Part of a small language model's weights.
Size: 15 layers, width 320, 10 heads of 32, MLP 1088 SwiGLU, vocabulary 32000.
Architecture: RMSNorm before each block, rotary positions, no biases in attention or MLP, untied embeddings, capped logits.
Training: 878M tokens, 6205 steps.
MLP neurons of a small language model. Each row is named by its layer, matrix (down: output weights) and neuron, and shows model dimensions 160-319. Each number is 500 + 25 x the weight over its row's rms, rounded and kept within 0 to 999. Numbers have three digits each. A neuron's up and down rows have the sign that makes its largest values positive.
A block is one neuron, or neurons of one layer that tend to fire together. After each block is what it responds to, as a language model described it from the Wikipedia text at the highest values.

L9.down389:536535484541527523505449491480480480461510458511521525479522503516493459532481512482531463489474480466484503508516519507522465508529482508486560491495497547517491472528471526536493532551533488515525516553515459512502490474489514473486472533540545488489464476496469536495503479493469516500524545485529484531530460512509493513495507480465516505468511473468530566483461516512504483521531540513491490487470524495538518505546489487490511486463540528515501522447497472500496514524502461
Determiner-slot reference adjectives

L8.down377:487478488482511493499519490412529518487476503515462495509470470469499549495490484493454513472500535522497506474504469505521553505507450554489520515520512488503540494520490534510495487484580523495493483518499509470528473486494523501458526481490484498517549515502518522540495473499510498496510518492485460494464468505475490478551544504579496517529485503502469509513477509526480456505477517512483483489505503505501508500502471470490498482502527439508527473520530509511519517534514492
L8.down421:524466432529497464493500499539490477542456490521519441492559541490467497460483489535446498514513509519552515521489514550449485500510469460517530495492489506507518475480471488487536514530468525470515524495520506491495472498478530535494550472490498497520457475497495497526515523468538495492450512481469486507438517549497505551511496488528521485501537481520542500501493508479506439501516520493480500498507491564484572500513495534458497459491495512507491514513509508519494528496542555
L8.down455:533514503486513524489500518490503509500523479495478560467494486485518461486469479466487483550481457501502503520480541481511502537482521536534517492469498476523527505499498559521473503516477522512494465481512499502521500483475522489506528519472516508472510491497475525503509457525475505509523528534486506488497509513518525496475550506501466504485514531513523456535498476520517472470503524490512485524506502529482506460521498465492600479509496522472535525477511490483507512526484432
L8.down600:549527501494532505459488494537487490487531526507439470460494460495480484492501504444546542492510492561519539486514499494529479530498515496511475502501506429544557512463475546493463498500490509523538508474488478505497516505511491519490474488491539529504528543481491499505517530498479525487450560482461533500471520493515484505490474491489499514502555518518499475518505477521546479495476541485480451481514521541504519498509515515505519472540464458504499499444568516522514514515513498
L8.down784:520452454506469504474452476485510470536532494498498557538505477509546473468477528509462444506504507526505512524515532426511486479479485532540502477502495457487521510511515518505495486488474519501546487504474519501490539460510511517519523543490491463490478456488479550511455536476496481444515490497508528451517461494514489476470489501529504469497498494542494504474474490472507454497446515540463560502492514489502497483455507533490539479490488478499472501475508482497502505491522504
L8.down795:489528491515528509504520444536539464466519466505549498498504504520492456531486531494488523511507523496452521550507502500517488490514518499484493468449458486477556502472489520491527529471433477506475459512517547535494501534493489486506480557501557506549513467494515487488488457500483526494508501505506498509529505480507499507500518464476476492474481496534534500545479547531482492487518468536545495498479509481508501519456470475460512500525541508484504514517525505500505499496535482
L8.down976:528503525513579467497537547510535462469540474487502477523511467468467514439490481480475511493500498529484497495473493527458480455485473501498504498509516458536548520487495527502542483447489454503494505499459499511481480480517516529517494512509506476555510504485462516479504502474506471482427487514531515481483505516482517533489502516478482488475484475547476487489524505526495474467536463522500506501519464480502507467496506450517492501473470477523521474503519523520513482510502510
L8.down1027:513538518485520510497489526497475513523506461481489480507536519486528514520525501466535502498469461540506504479519508537495448490539535517518514506501482496492479489488506513459494467478484480538485485504494534485515499540492476509547505463511494509559495499494472489477528483509551543474493511521462508493551521516497478567516497535523483451487510525509518500528536476481486512488469478555540523503485497534443436482510510488497505497461516511535495524457496495506484459493515454
Foreign name fragments

L2.down30:533534533495510488528520505466494528487548469507516519527526485483489528507503461551499487460461523509502495530503485525504498494495488499545495561528484500535463494475528520505496550502513541496511478484514491521504471518503495533554506517474524486483485521540508482525500508481486481519539443459451540525502463486507541495517497519485512493487488509463506542491526532469517522546508449550493485505474538488507515487510524468518490521491497501506489514430531477510516507472507505
L2.down160:484486545526520512489499489538471492482508468513488474471553478504533510512527543506497543456494462501477546549465528465522500503461488482502509506541472509515523495483543510490493517508500487484522517507488493503503490494518475491497503497530511458509492501489529493474511517459528551468453488511481485558494501478492507463508474478477520459489534506497537533513522484484506517490458477524482468467510515484510528475470492490490474491487486485474471488446513499547462496474536493
L2.down265:499513495518526481484510511506485488473501508482518486508506469486489464459493483516510451487515516463524478511488502499520529498463533508494473477521506511494523525471511496521554465535470505472477536533459513519517535515483473520509509520497495478464511482508496493545502512562477476499526465511466532554464467505468468422498483523449469504510504487500470545473507476493478508527488529394507479564519488488505518522474532500521518498506516529487514495445533493462516526455531478
L2.down476:537498499499512475530455505538494450497498471518462487511488506513500497495511479525518552485478463486544489496495479516524527512506490494455488516508533474478512497468505518514542507494501480474508510531453513543512512526476503522539484455478480468482560501504497489481455482516477476476517502539492478491511446530511489500506490522496514522512560500457588484499515505490462513497462504453520516505503482505505494517506505531510511494464486515484479468438522505543502467495499507
L2.down532:501552432502513495510504506484445524478494506521478500504527534531513479510478463483529478479503540549499498478530508464520492495529513501502481494503515543565497475508530564495528450485490509508499490499454514477526491529486467499552484540452499503499468488508476495506491476560460513485504504467481485529496520523517526494502465513487509509514471496497508512508496502494512510535495507521515471500513473485481459508525511535489498484498496527510522513417482477507500506574515464
L2.down589:491493504489509497506514515540534539480503486516515513552492496502507481476465458484485502510492496510500517507456511511534501504487485532535524465489455489487461481486497501500456490512531422499518489515512498534479521498515497497527479512542537489509522542486553530505509477525520526508526511485482470473453483505525528504492533449461454525477505505485483469497517511469479474519479441494502487476513541512473479488470492513514511534462478492508507514553479516497426490510498486
L2.down715:475493494468526498525482463496502552487480499487507470504503498485495502500492512529478499519521521504481512490513525489507513514506515503501495500539467497514526497482504532478514505556493528493507482476496496526504520533533515494520497519523486492499492517502519503529497498536487470513511439511485525561492521517523491513467490488505514503496485505492503505490505526506493468509530487435495477527507501507492524517499503480528525487512491494482530507481522458500506515536575496
L2.down820:470489471462511513500522495495483508470500490559469535503502482532545485484482458512494480440514498506484472526477482544549483476488523483502475498508478528508489527479491502517552525540494469515500491542453514494502527475487494509493510544477482461484509475514551498509486480525476489475517461536461506542516476506508499491455512529519477491482498533521510514484492523516479502489502486441527494494482488513498514486484480521479481476517499507504509500493510522481490505521516494
Complement-expecting connective words

L2.down144:496528485499545465502489517545495509512531488489510515561519539495506492546471491458526497537469543535506529494468538507500512509458461527515510467502493481532508502530499486525484528497473514464524493493531500487508496533453499489504507558489565467521499530544476504542490462480526523497521527519520487457471533496522492523525509527530490481552499509477531434478520522508519493499499474501461510543527515482500499498511496550503511534509475508486485485548492487537445500504501486
L2.down236:489473524513478468558504491461506500531530517475502478498498483518496518537458501449490481496491487507490469491516482503483477527501470487511551517467477500526498507512540472545494519514503474483521490494509525444505506488476476543460466531489467490510479516503493507498478513471500497512497553546519523445492537453482459505504514520521483508515488523474533480478486473509513473486476492497470489538494457511504508524496535545499492472503509485497491453521516475498522498471495481
L2.down267:500511474482512505510506488474488456497538474510496472530485517499500502494530491488493507457477486511517487463529447491511491507503490512492507494510524477497489496499488493537491526506514496512499509497488497503529463513463510548498501494453531523504518507535515495476481481490512506511496481498478529499495504493491453492535475525520526495540505507481515473500480487504517503496531505470505509541507474511485503518496527505503542480474499499491508478448521501507525485487527517
L2.down409:467463508444489501490525485490504481535517500456502508485486444498489499527482481468528481497518515529490507566487491493515513485485471486546489479507507501543493523534480471518481477533484479492526485512538506489508515539463496523492479545469497516515493503473492505511494492506522509503503552525564527501458546497538512510517535519476511469484489511470526485472502492490517469537550484495503513505501418508477507536525509540495489485473519481518475482550526485507479525455510481
L2.down651:485472530487493470481507532461479513517506502475479511534516509496511498527508495494549515502508530493524503515532469543497507467490485533524476457522530495526496535502517517488524490507500479513495467521494553535525552548447528515568493498509497494547475504460507465505513512442503525532516543529550466432485524490497496509509532529502490503499516536464517501449510518528523504539478448490473522511497523499482436494510509503555478482528516476502510504541449548488523504548537485
L2.down727:507489508530486521508518553503508502493533502464492519486536483509501535476490511476503508512481478518486475528514482497519526525515504507521524474488528446517514514512496510510494528537472502472493496472537497505478484515539500513479480502509457464560504477493454485506495514448526463491502475517557462454488568511507511517519510499503506516467501545470537487489492487500489505499528489528508475517487478498510494473517527524502542512467476498483538469514537499504518515555517472
L2.down871:486528506509504532525536500498490497504468502464486481482444522475495490488493496511448513476515512513425550487490526462511510506472526512516544468486520499487512485487467484504511551480454536503508475496497480532505502510492522520582474542489507504481509510521507494514500494530494536491550494499489508501530503486537505504479519517505536504498473510498496486522438499496502485513523546498516524471532466517481518528490475447521484501503488489535495499478478512531484462496484479
L2.down952:511470475494496497495530519509505485507552495454448484511507479486485525486518486493490473513538515494499485532524486516503504549461467488522486483514480479543502526524493487522510504517442473478493478494535497494489505557452495529495464507484492514505491491444498487512500512495501467495493482530549506519471537494510465557531504505478475510480524477470562468486509499519467514520528473492472490510496435497477520510499507510510542486476492483489493485529457491482482509491536436
Foreign name-initial fragments

L9.down855:502447497466469508569483473493481504508524547481461485513500504507499528522482486513482507510493520493491512507518474504550507521491478472536502513480480495498518531462529502494485508484452464540469479493510504509506532520495503499503511508501457503515470429479474513501538514444520478478478495509479454505487507483519471508499524485463521478492477498506506519500505490515533467527514522481508480482533468478517467496425497467476547489518468495490481525503472527482498493482507483
Opening pieces of split words

L8.down120:492520496542520526459486441506518524500485507507532479488489492472497514482460516517544531497532526524515495506528584485530495548485490445476469515521502501555521499498499518552553531503520477467552515485511546489506491521508462457542486473496463544442502503468520543489522515462497501531499489484517488511472485502497515489499465481472510486509463430512516535494505486472483512548516515469487461533450539452469489482501539512505480506483494503469513466517511542566470460483500477
L8.down378:527470453498518530464478467508470523517516525490521503488505498494496485485550502484477519498554515496551522515541504480507508487503500501532525496489476463536499486479510506468496473510530557489504520471537478473507512504508467454474485485533530526490518507522538489479486510539474475504486451481509492496491476503528484513469530493532476515506502533506521527506494483481529531501453502466477522489545496468514523487501501450533449489527493514475474519483474519470495451475503516
L8.down555:532496488502504467492504529485483478529490488489558480504470504546430538524518516507522483465473509494514532530569493494521450478529479514486509506506487506476489477519514525490482485508525491526486528490557465461507478481500482500494475498500477497507504516493511522472475488486510462535482484492502493478465514541505511503477496505438478512470502471505484474509498496505492497458532529555470532492501535536459516533521507429510490523528461490478484481459502484498489498507494512
L8.down628:539524484492529504544493503471452545503512522478474498503474533527469492498553544480489503522532497514511496472513519515476492501542518499516531514552464522518524517480496555460515581485508524532460489511508515517503496508514499523510489509482458556490500511509471491467572545468511496528517481490499496511500463473495473497504481488475470513496508503499490501491471502508489484501485474509509463491514527479503512517531510505539514498516517468535435560521527511495532493537497543
L8.down844:523511532489481515502518525486488472525474499521524471489482498483466511502516541506507508449512490511487524526599486498471496478529487468469512506488487515503572498533508527443492518543506541490507521535512498506526456501510516491455502495517531528522474469515517515472512547478477523486513514509514468476476485494459477506538481485534478501500527541519501560521503473479486570491468531508546510463473566523491496514516480470492487498489442532493499537473503515505495499442549518
L8.down845:496476507473483526507521518497480492494516458510466501518502505499504513479504528551449494520509495481473482527491506519471498467506496489501475452515468474490514521525488471490487480505506477529476527521490534491531502495514502543489549484521500491508464454503514529499500485446485489502512527480521513476562501479493530487498485461530515539480537538509505470526499512502494491444490524519493414521523520503461531493477555510480495490484464496527522470474534480460481481453475519
L8.down853:519497488531470463507504463517491498475552501478504500549506423474495485538511438476546496446518506536526517535548496474501477499473490482532513518465520477515496489487518470471495486471536531468537534508503495499507496511503491455475519462500520495494510490513499454514480550480518473514522502484501468461440512475481496555455491502469475483507540527533547542509463507482513468514491497479537515505538507466495533530520500472537533488474459527502518505483492505473465478466514492
L8.down994:474478485529507467508500467465480476500508472504497491471521491495494498486499519492545522490464519518488508457516527546526508477499503493499502488475509533520481552507488475523476546487492511557511484491486445507462453481507496525490504501530496523482483470478482511475487493510546508502477527465480467511539518497483533493457472515492522514489483505496510509499497505543516511480459470559510502509451520500502505469541489525492525480504491465476492486496513512490530499507526517
Word after "the" before noun